{
  "intermediate_size": 1536,
  "hidden_act": "tanh_gelu",
  "positions": "learned",
  "bias": "all",
  "tie_word_embeddings": true,
  "init_std_up": 0.0237,
  "beta1": 0.9,
  "weight_decay": 0.42,
  "lr_head": 0.00396,
  "max_grad_norm": 1.0,
  "schedule": "wsd",
  "train_tokens": 353400000,
  "max_steps": 5393,
  "dataset": "wikipedia_en"
}
MLP neurons of a small language model. Each row is named by its layer, matrix (down: output weights) and neuron, and shows model dimensions 256-383. Each number is 128 + 24 x the weight over its row's rms, rounded and kept within 0 to 255. Numbers have three digits each.
A block is one neuron, or neurons of one layer that tend to fire together. Before each block is what it responds to, as a language model described it from the Wikipedia text at the highest values.

Diffuse, with no clear shared theme. It fires on mid-sentence content words and word pieces that continue a clause, such as significantly, al-gorith-ms and negoti-ations.
L2.down12:111113101114074132140120105174131130073140162124118133171092125140135101091114149181111113142100139116100168091138093143098101122135174127103154100156146146130157136204098068093114136180115130101107100121146114155118140148128126142122139156132159142134131141132143156124097128151105113115150149130114110133128145104141100137108127167095174141121131136120127154163139150129132161079103
L2.down133:112136141098132132137186166124153123101162138098103150142096092013100120101120150123140120108134145165118119092141140084131153094163146089153105096146146112117130102173100112139080126139142112125142149130094110151138172113067104149113146149120145135138142120133121109155152119142125111115127064136139107145135112140142112138086127170096134107122099118110123131105119125154089173108163
L2.down225:103122125122154109108156125119114156163134099140161130113115129057145156119167131127141119172106142143132125137109141105096121172120144135143106141141097120081136131137141128131155118142151130121139119143126164131138151125109158133103124155103094141086137107085155128158078125111130095118122091103136203174132078138115097131140049124166184122154133120114098133120122094116107118156121
L2.down230:147146141164135125139091116191134123129122143087114139130155118000124120114098115120094158123132124116131117147117146167120147117113105111085095126091150083130100111170125086145106114088134134098131145147145143159096147149165102130126143154125141150151151143141134128147142092126123121139119136146121142171122180068121092134106184144111109157095133115097117114114114143105127132139162
L2.down249:128121127121184166113122137137172119097134091117086144105170103088131155169135148116132119143092142178103096128107184072148136114128152117139112164121171144161109118070113100144138113125106146086125132123111092103121120110091116134134107079164109167128143145104162088124130125136120121109102147153121176135109112140096133122112066139127092088121132146077201077124143129084148128095160
L2.down256:115166123150142124126110116098133127145115113156130130069146120094112138145146134092140107116150157157101077134155167099126143158090167115175106143113149131147109092123160150135144141091148114108122119118141179104102128152112126146134167084120075150133165173091142093169124118122144110096138145130096163145114151123114093151100078136134113148155107147140192097123128113085109111144148
L2.down259:149144159134146095115162134104062152110128101120085124136096151061124068132167115131136086138124124154128108080127154114131131187154139084179075120171155110131107115144122118109146119135145133098128118137127101152130128096122086126118145133175133143144171152061136140121145122149098132163103145129145096173106135162134140108141129083112141167094145047096109116128127159116164133110140
L2.down362:104106147127135131106111159080164124140108119106146118147118107033109188183120121154103155140157145126142092140144156120130115139142106111110103161162084130126126103104153183163182089142159117142156151102140174135146136069123140103121111110151177131121150153135117170138107150130109130106139076123162153129115067142132101111097086095130102144146111092142167155075137139123152145120115
L2.down400:118138128086126177123122120131156121150148121151126130078135146124120117105124134096137081106105160163107132088139141099165157160136178132140133158141152164151137102072099116126122143084106131122108105126123131098123164143113164134110148108146105124120110129101187076166111144134139102103116133125114198132130124127127100109121063172163109098135129156099179094117127130114114103126139
L2.down489:142143111115125155100120151116108106138122186110161133135140085000122142133109128106146144142116161162122135141164123108098129177150129172116144161168127144114135092122122139119100106117126106135100133106133123130134119176113147139111158134125103147151134127129098124124080102118118064171072105127097101154132122088096126139151136125151132142088155125087103122154118108156110125132164
L2.down543:128122104149143136097108122076143130085129125127110158125140111012112089093146153137107116144127151151154116116140109127111128131166130114127188126111131113121145089158131107137109114157156122099116144111112140139116148130151116120100141099131157166137100133173144099151104128160110121101130150160117105132109132100125103106109118139158137151129138123080140146105126131152113161117133
L2.down624:141090124097112132114160128163171133094130076160145129121095125046146107150128142146107113145149090116109132124141079120087127121095160128149096134179082153112174141136116122085142109180110177175136133105118119143156180101134130107148119124141150144116145115103111144141108128117111129120138116133159160156124093079181140118136087082121137099125129120124137100093124092085124131165128
L2.down934:135118083143139114095074090096147130159092133098143107117137134071116151128124166148105146151132172140130153094158116129150151157173133139136094161098127140128137104082159131158106119095166098116143140134154155124092166122142111143084161102139117168107134134099115147133144131130129148104092089149132181154107121099132127141096059097135074132126107125136152115100159131160122117083160
L2.down1007:164150143126155135150117134152140116090110163111102145142138136053175136099138133116162115125135112131094123105099105156132156102147130157068118100151128095109191106136135063121117111134136095132136139088120138114112169143110112123109125114140109135099153128144092142151117117139142153081140136147071125144143147120169102129104123153113131185103122135128118093118158102170108141130130
L2.down1139:157107121104092157131131120130110160091164117120151124132104111089125105169151119115124120143129103149161093117125130120087160169164164127090148129152114106113172131139136129139125076151140139157147122136144135151166155111140120152107136111136089139132166183154148090144105087113125079120160121140109070107104086123122119124128154130145141135117140136128137092098131125116103169149136
L2.down1331:135084084128160141086141092092173127126112128133155125094158117071073137130152134124138133157143122180110101123133107063123150163107150105190151146152141116180143147095113117149133140115154153114148119126162116104111157115121164105145092153132110171121090145121159103115146085117106110139173113159143194159112124097134093129145041122145119131129094112115158127135148120104138134139094

Word pieces inside non-English personal or place names, often the first letter of a surname (G in Gottwald, B in Bize) or a table bar after a name.
L3.down1472:121119149134147147085112134126095118109126131124154153125142157040175094119133114111138099102128113128146157135077154117113120110118156117146132125132133143121113142153148142126135113137118134168171132087096127164130131127127123144119126114101123104147131119110110110134106153131117095123130128129118143122130151087138097156140137152106151126145122135074139148078148192133142118111085

Byte fragments of non-Latin characters, mostly CJK names and titles in parentheses after English terms, like 鈴木 政二; also Hebrew, Greek, Thai, Korean, Turkish.
L5.down58:071128111115090157120153115141105156126103115134073131118110106117101122106169161148143132153109095127124136158117140141194116147120161108103149156137141142114110153113095162097105152117135101140107147156106141100137153135109110123121169120115150173155110188134125153117155097115100150129092133101145107119129182134103116131104123175103113117160112115151149153098104127108127152144159
L5.down77:160139095124117160100118134196128117148091108122141128099103118119122105116167147145123113150123099135125118139135049090121123109093144079163148109132107114139134141118124088143143119156163093138135142107121140122068144095110120161154120105147116104145128116122096113127131151150152088134076104140091118195152156151104141134136104129119127125176149142117109138114092122144124106129151
L5.down328:111137100132098169090143108143133131143077106143145140100138137149139148090171119120132152131120105140136141134134108113142127151184102119140117155099121101111141119106109137137149119150111095120099121160150133152067129141123122116078147139089141162189112102143118137079126113092094131132107139096100091121121174161079137127113139133132133142176116141114141118114103146110141132151170
L5.down958:139118125145096159103144138200110148125112083154108116103139144117081128090132149145119130172135111147131136166154082098154129145134138097152165136110173111116111133129109133161121119157111144146070148153103137124061160120127098114125139155114125142178101131137095125132152099128090143149102127094080078119142188158086126108113122147135138114169164121138104127121070148134144143125158

Two-digit number pieces, mostly year halves after 19 or 20 (20|26, 19|25) plus dates and counts, and -al adjective endings (Industrial, legal, later|al).
L2.down173:137171131151174160160183148076114116121101140137175176127096137059130144152148127125152111093148145116141088142123146125113114136111180074168132097155082118118113129100153129136143099138131128137158163126102187123127119115138137122156172142107103140115149116121111120126118123142155127103110104168114165152139105153130173114163114107129111133137138113163145150147096084114086176144106
L2.down483:110124172150158159143141155108095108133070130135169145120102137149144135120134151117150144087190119128108077153089115098122117137149128119121146114144082117145138137097099111133162118135099120116119150109092169142126108109105129121155126128134133116089132111129125124168123142113116161127123095163102138112126070133126150149148132125147122134105135135148133139150117098145114165134128
L2.down553:108114171156153138112132144121129131114054137125168146108090120131122097128148108097159127128167102116122116150061135103109114166112154115125156088154106149126125147113115122144164140124123118127146140121104167139136081091148125104116179143121091127090134110117122106149127147103142144060137107158108150136130091150113148125175124109100137137132107108109121143136115101162098169147124
L2.down643:091156159125143109109153131097112148106113129122134148091109133098140076166170167126155122124131112109105074165118151110114115170131123109144138074144108114100128125113121143158166138112118138124137159133112145080122077120165152109108163164103100148108159120154117129166117127114126165101109085157114113108110075185133168110154112127153113119106115117150139137135162098141090153148106
L2.down709:127111134154142151137147172099093146118109123132156134103117149070120103119130119126130104136157105111114071121083109128098094167155112129118139093135093133122105151121136141168124138136123149107122149113117164116088101125131131113129138104118110111103141142136101131148068136129144126091129143163097141124133073136145140130170087110156136134101146122127159143183148052153088131169100
L2.down779:106139122100151155142137157126127158116109145150142145143105122116106108142151135104162100129106103118132087123116080122104107142116134112128157085166101127116131141134130125135147104151124146145141158079110169123131128124159143103155175156105096161115163106137131128130153124102122132102131111147099136114130098143155167132177096097117112138099118125111149121138144098159092118148112
L2.down869:110101130137177128149156150106095153112106150143157113114146124043143127154126128120159092146149141151101103112123117120113127154103160130158139088100146141120126191092146153135132122154124154119120174101115153104108075114127135113143160105119122174104136115129130145130102143120123107095129094130117165144139124157163155118161111124130111117128108089114160122156130051132101134128133
L2.down885:103138145114139154144116166093140118118106129155181156121079164074110118123119134138112120106193122145132065152106140121109105098108142078146140101165106141141103117105105148157158123132103119084160145118087129102110115094151143102145154153133111139153180114159126103145139116129129167124114102157107132113116104126134133135135114114143122131157140138140137153164111088166129144187115
L2.down916:120119134131172141126113139098128126136083135111169095116117131067127100139141142139160125154170128132122090146093089106132118148125160083124167117171079131112122148126122151157170124141113098130143158104075157107109077113098140117144126107124112152100153078119127131147145127113123145108098086160102124130145104127121185128167108108150102135081119114107143109135130090165090171167116
L2.down919:106068146134174129129137153088133142097083139134152144098130105112109145171103139105142090124173112126109062138112143106108126156133138135180189067150135152139110119100096107114160132140093154134083131099114154118122107140153139101148142111134117107100191107128114131105129126149140139140110078166117156111152082168148144105152102114141129141080127127114132087152140108134104150158123
L2.down966:129128133125158146148134154115124121112085130111127152138103138107151124158166106123143110142171113126123044103095101111132098137129143107161128135183095160122105107091114134147132151133121103135133166120098137129128101094110144085118128133131105167100154120114118131140133131133128132124146117150085125128124100109101172150153120092151108155124110099116123146178129122143105137153145
L2.down1327:117111151110161154144170158097121125127108131132145126131111161077107129127147168135167105095152149128127087142079110117099126143127180100170174097154097127164132136107123133153133135143134151113140124085096165127135119116141168131143154121087124141114157096130100137109127103130136162108097120161105136082150074164144172114169115089159135119120100122130121124131118103166103141142107
L2.down1427:103125139138191136113131138183136120125063145115171146108097156145135093116160132102145125090172134145102092156097100128097119148097162100141129107164110122133116122141137162130145123166122122113125140147107144094088088139155157093143152117127101104098164140144150128120137138115159140118077060181111139124116085130138188133174110099131125138085128108120131132148115092172108178159124
L2.down1430:126111119149141183114124163108141138104084129146156144130101131119129128115130128137149102135176119142129088124110099104109106147099158106160156104166093125131115143101155134147108102153130117112133122073075161126113094098112139118130156105114102144083174106131110122134122089135138135111112086184114113119128093132142145129157102116157095121128096120153133148152119109155082171159113
L2.down1466:124091127149130126138118173058095110120087112118190125151153132084120112119139158110120094138159111137130134121110147127083102162121155085136150098147100130135107115134102154129170149143123138093163134080121156128115094129093137118187167136127100155102137112082129152143133108140162138126138095116127132107110089126147129142156097110150097166128112126132146134131177105146098148090112
L2.down1480:115131135144130126149123112126115161087104134152165105142178103086103052137143113113192111130131142100145098168126150124103129124088134111130189127142136139074149177131134101085156124134136146124132181126118157127139113140138131110186164093108128127101152117089146110111119090095183151124125101114086142114139145104172146157181090133104115120085091121115123118160117114122112116126125

Mid-word or final pieces completing proper names and titles in lists such as cast lists, rosters and credits (DiFlor-io, Bast-ian, Hat-field), plus some split ordinary words (c-andid-acy, quant-ify).
L2.down181:145120141148183172158144155134150152110096121095148144126148137088098111135158132127127112096143104122118097113088121103095112138110134104129165098131122133135109154114123133150132129153129132125120132099106146078113111124129146097141134151119091089096148127174124149126119146091153159112118115142115118122134109134131177122129092119149119115131123106135121113169135091161124164159140
L2.down196:140110096140168119146091144044138132103090130163168161128129112062142117150180148113107152136135129101142085140108123093125126164129136095142141111142093126124129169114134120145100139118137116132127149107090148111133061147126143108115149152149122125104144118115125093122115138128116199111130128141143172146103088143128164086153083115137094134113096116130149148132133100147082148119089
L2.down245:119111117145137153143128127044121125112124109143136088156121110033126109143165110114120104113164123123141118124081139087071108144141146082132161106109103103140176155119143130132147097146133159130136160131125103150155105110131148107156153137107114122108164097147110156130130114074139174127109119090131140141103086148136178131142094109172112137108121116145120132101186112120079144155144
L2.down326:116138155128138111140149138127123126143107108148115102137122104030115129142109114106135071134135123111108049142122126122070111130121128157147168123138083160148146121194157113120128140129141127127116148139096130086105109133135153122116104156120146152132144148125110101152100123119120132131126109167129138092131123126137123135140121106135116165120105143143123160157124112109158144144150
L2.down500:104126130149174138132111120119125138113089142143163115127112135065134116152153123111130128116159161116150058146110097132143086132125113103156162088117091132099115124119143131171167103072125128123134145100107135110152087129119131130103162124121142136098157105127135107160130156103131164081127119135122117136136081119135142126142120110119095165103094117135127116140149136129119168149140
L2.down505:149155159100100186127095109131135137156140112150092076119079171022137126113132076105130151141115190100157102087149127177091137101157140144140104130134106131137124122135144121101092114114116122130127152108118130134139122134149104125136126132118129127097086084125096124128078117120156137151143162115141113163148122138135086122105120125134149087091135130109141151127124128140095151129190
L2.down619:100113127148149103143105127084125111099119131139136107095135143045141097124121120118122156126121158135123072120120117121106091146120126097197162095150068138124167128076141118120151136111153103120110136101129166116076115138148130123131150107121114112105143114134101132151139086088179188130124106124096132072163059112122123125130085098125079125106100107126144129120140061113124138136137
L2.down638:106120110127126149152114087193134151084092103164129150135095122102153123114107108132135130125131139106138137138110130107127085117134149101153192097137171140125159132130096125117157113185109130095096158118138145106132151155112116100190140141102096118143160121131122102108136100122160125120106131134068120122110162126115114123166084102130130127095165117158080107121088155156126140145106
L2.down659:092129135155154150131085124115123142136122142125137145128132155074136125098143145127107164157148110118115054131078135136102102141099119095120153105148106136136165120074112122152113115140131118130124174108091150114109073141102152118110141148116153125088112139140130140124126158105148174130113111140121129089125069111131153141150117106115089145120097114111118140138123078132103154164135
L2.down756:130140147140144167138167110130121152100088127110130163113085106101159117142126113127152150112132137069155069138109121120097127094103137161105135085146067137120144119083133141161098110140126161138145129126077157158096114143138127127144122089093106115113178077116153123127129117116169130121102103152089164113158149133121193135133101120123102097096123117069146146130107083130116177146096
L2.down1021:123100141139163175101116130059169136107091124122125132136119138070115151120117150119144149108173147134109108109112130097056120138131129110170138110158067155134110134123122116132101126124120145103149128095075135091126143117119142103141144076110110130117133097134123112126104125118131169083140154142143145104141098102133155121145101089124112124114094124149137128129142073126111198159109
L2.down1241:105155130166120123136133140061063151119157143151153146118128142026106138140156129141127119114160145129138081115088133104090127142151209128153133099126120101118148138133149139129128118133138113140128156117131140100103112130144116158160162130123097118149139171125134123133093150085121147132158110122092146098114121172158158116138179100122102110138129138152124146117143115178160171124133
L2.down1340:114166148128132139162139126124143107091166069128156087153130128074137072123117120117123127142120184101125111147139100132120152147126152106118164117129112135132085132086166121112157119151113131151112164119143117126106137114126104107147131125091129129123136114144121150187116115100150148124132144076111125091134067149153136110158138144154127077115134114079121169112157094115109102132109
L2.down1387:148154147125107150148172144137152114093143132112129156158143120070150126126164159103143133091176137121102081145094091139103123082136123124122077106143048090158145110119167127126083119106121100166122118130120113100156131128166149140146124158130106125106120134160099148129096103072185156149132148140139133119150109114163130147132106129132097149130141127097141077135171091153142147178151
L2.down1423:111113141141184125124159141158172076105084125105177160131126134117103131128167097138126120124169134120099048114088144079134107109101160117133160100109108155160118131089110126158137129135131137122147154111068128082120101137125139109149146096126111119084164091146132141134115159101151127118140101128103128125134130136129167119155085142123125132089098107151123129182099085138127144160148
L2.down1473:078113149152162175140152163109132113138091123133188148140097140083145114125154125086160103120170133120130089118090128107104131139111174102152142094145111105134132145127128114133150128115131107104136171103100147116104111128135140118159168103097110122082144118135130122137122102090124159120128094136093150104131101141136166134159072090148122120109081092142114137127107096129099174130121

Prepositions, mostly "in" and sometimes "of"/"on", after a noun or verb that opens a qualifying phrase, as in "Excellence in Broadcast Journalism", "Professor of Political Economy", "starred in".
L5.down583:110091111124130144137126126115140147106096117132128142154157131102155110140124118147123148126083135168078115138117111131141100110100129135149093126119130153150111148120163172169108131129123148165129124138127180143123148137151172165140144092130117087146074040108101101137114130180120112136142108120123146143175124145157106117158138139109146135130105080134097120165114124134148121068118
L5.down747:089114094178118120121116127126099119129159081126136133166148117125140129109112105145130117144123167156117175114090102133165180151133144153148134157137127143136105143155110167134111151133169127152083126139160159146120106124148124156128152142127135126124099088056108106103089103129104105128141111177084132149133117086133102155144140138146139126141103106129141129169097129146162160113093
L5.down894:132087101136111118126109107105089126116103151089143140118154128139136156178155124139130138127140150137098110124169137118133141123108111124119131137127123147121121113138130146131114135098134128097131143139159128147137124115104126157105159137102141095136118090086096080128130088175147143117100089142117129142129118143146081108130140121104133134154118114122105140086137141159155100111134
L5.down1308:118132159113114114174123131149175079164132108135125109143140135109116144144135160125109119114118110110099206123143130155099085104106178126113177109112109109112116150130156138113127188106135146130112121126136189132075146140137146158144119110112142094104115110130057137109150133160138138121139104148118143132146119139156166157151121153142130104163146136129166135148066159154136121088133

Middle or final subword pieces inside proper names and foreign or rare words in lists and transliterations, such as Kuzn-e-tsov, Mong-ol-ian, Gurūp-u.
L2.down153:129131139148204099113095112108108157115139104095120113159108105019114115134122095102129133120130130165117128103136149108086133124132129107157125137096136100121105135155143108118120146116053109120121096155147132136132124153118137163125130159100133152134132150144128135153145141173121150114146153155142155115145150112098117120078103167120137137105059119136143125115176167093125160131169
L2.down186:175167119153136125109171117108089109149133163093108143112140075032135109116131126131119158136141132125099178117149148152127096145129129136154135097105125115127126125117160112109133166113097080127140115141097123152107129156099130145114170116121157164113139127147123136176124111157123115113115144115117118149146146149144101161068103113151132137122094152116120130127128120091139174125127
L2.down272:150162106115156115151112094054107116118151126130097129140134131030099116132149163174112130149107156140140136139116124115139110132127089073139116159129134111119101129161129134139108131158152117134157131110105131143088163134157156159111109133151106133144110154113160139107112122129120166147129155098148151160124109101109185133083040124126134155097129132100154181094117136103094172147111
L2.down300:156112137149210166088138140081136137111060132125143145174120104111089109110124138123155106111178133146107102118112120091152130152108138127129157105146078154107112165140098120140138134152120104094137154113057132118094094154126128072158141136089132104109137110131145125129127103109121155086073132084118125078136095125131143148131119115149107110105122119122121106129126114131123147117110
L2.down396:118121151141152100106129083110153156158117110164128055152082102076140135142117119165086116120120143115082182103150120119139120131153101129116095137082132106118106150146170171102136151168105098092120110134148117162103125151143136132090125132098103149123180121111178113130149108082111131157121138102130142155114146087107117171131096152129148092130129100115091149110108140141119182170146
L2.down498:162106117133139110093105116210139077131132095083100131121134126134166112140127122112141178123121117123160123133071122145081095132154135141103128148107119131122110117126131082137105155115115103121097149098083190105134147155138102140113179143137130135155142120137151135157106119149128121109121172159128129131084169108168130140133144155131162143169116089114117122132148108138160099159095
L2.down608:138134138114127099134130099111165134104096149138114106138179137037147105076151113135128128133151141129135126103167114134138109180131140133116131134117144062144107149169140134085117184114138110101128136106141148117131212162113140143105141151148154107131166089157139137111114116108140111161108106107136114147134131083108118171158135148121162109150117148150095144136111108148142171135156
L2.down627:111113154138154126164159142158119109103112175102123126158131160063124099122105144156126143113151111122148171117079110092179126141124152095115121099095166125141122128128128172111127115109126105114172123126094103136114098140146132134141116115124161115136158111157152155135111140094098139138126155136158123062108093127157150103106131123134127148146075138109162193122136142130123165159128
L2.down907:109087145137155141099103112162134122140110111106130111157182156056124100111118084108113133126136126097128152101126125119154113093117141128127134140125106101146123167162147095111139122155107088145112087184123138152169139150147122172111150158142156081131126129130132102141147117168117132128129143084143138146141153120106142104108125120142105148117119122121112141100146133131135133164139
L2.down964:163135123133108114121129105140108104133127142105085142151177132044133098096149123125089175151126158151167148143118153153129135118085101100137150153093130143135124146154121114155127110164131098129093131153125146128116111160113116192145105152098154120144153129138139140167123109133108096138103131128099132171115128104124123154082145160096131123161129122101117143115124139126140118109077
L2.down979:076107106118149115140117108074115157123103121142126137161132119023144136172145116150117073136128103112122141102139136090184116143145143116112191180109105078163138147067174093113130116181108081135133117142105130133169141131121144114126136165148131146098133143098147116094105119095146104118124155133130146132130119141122147119101060130125152127126147121125153141122119102152110164147107
L2.down1052:144101122132071099113151100119113129123149115131069132170084136075105136134110124105126145110115152104135124126175168127093139136156082151125183131146116092135088121170145170105177137151118101173129127137124121115098181117147097144131141137110113069146137096150111157161144117116134105147132136092117126126135137148126130142139106140113128116148103111119122128150103035131134110115173
L2.down1135:099077141147136119115130129100107101130124116084143145192113116000165120089123154188067124172128118121112150159136093116112119167121098129117122129141113120158129181106140107141127106156133131120151111125096118149119118146153158115132128158159110143140113096064153123112096122163120120155166160097168128152132133144142140139097106116112101129062118105110157141140157115112143131146129
L2.down1229:129086143146152131148133157084136131091105132128179141138097169069098114139157145120149107104178135144123087130112131112112125149111164103144156092166085123145092132119132140150139116165102111115134130102050142117123105119161123114163160111091084128119145119137122128142109088131137152106112101145109153114157085135132158122142091124130118107126115138114139134111157085157107153151131
L2.down1258:136122117168124124086075113085141118135146127084120110135097073014096086121136111136108121170142131116071105149124129147127109126107095118133119168113145107122101138152131086133098124140130105098121147128141151118094130152155109135115130153134125147138122119165147123144113122144111120104121150127121172169138155109085124157089063134089098132099096112140129147112154167096121156136091
L2.down1424:144090118133117080126123132087142154095083123112128152141117087002147084118122117148070134164103131130137185142149132109135129147098126113110146112101142124124130145133160105102169134173127094122157128110102115135156137102143170132112085160117154115133134131135171135107128154099119114144146123104139187176123127093133142130101055126137132122118118099090147108155126121104132169168163

The last two digits of a four-digit year split after the century prefix 19, 20 or 18, as in 2012, 1989, 1889.
L5.down203:126159130158106110105109098125182115162127112151137138115168111130083155118159090160101097163162090130124129142135110077138141111154123111143111153131123115128161112120131149129106111152131108116123155149132152146132122120102074079148144106092112154122161105139158123121155133138154135107115169108108137125133163117063112141169103147071146131126124165139150109112151101064132113145145
L5.down402:084125152133168120120125089078134130136131070106075129155102131065117148155123152088160114124141129101119150135129112118140125091140090090138133126117136106126110137092156107100113138143108107114130163119111142134080131146114100110081100107130160113150132156161138165134112105120182108143111099084128103107134160151127138143113132132112126161175166123150119145142109131070146137064130
L5.down940:103156127136136124089133096105111102163128086105104166117112086104106112109148134146166111105146160098127149122150090070148137108122133169145108098119151097162114100133096148113180129100106088143154150136158119128067115111099088150113125132113177092157155127139115109108149081124127149144119091153132103173142112139135122125136123167088143147091162140117089103141147106141155131099132
L5.down981:117145140144094140113109137131114119082127100166116085148111126097119147163128136106101123106131134112111155148159165112153111116131133104110143178128092152126146152116147179135095154091089123102168136169133158100145130108164082128128142142121130128137134090074106100128084142105134104131114097106100120134172161142085089077096125149109116132139162119140134123102109098160138171122116

The last two digits of a four-digit year split as 19 or 20 plus a second token, in dated narrative, e.g. 20|09, 19|44, 16|74.
L3.down542:073140112127154155108097121087120191108126115156122136153127135078089160117116102139142079092076123110129124120108138124148119163135148155100069145122165131108125121136144170104143149155093123105162097173127117156098159100124115127158128095134079118119121119121147160100179145090114103112144185103138138078158154145113149115135106129131152134169154108125145112109101173141145132067126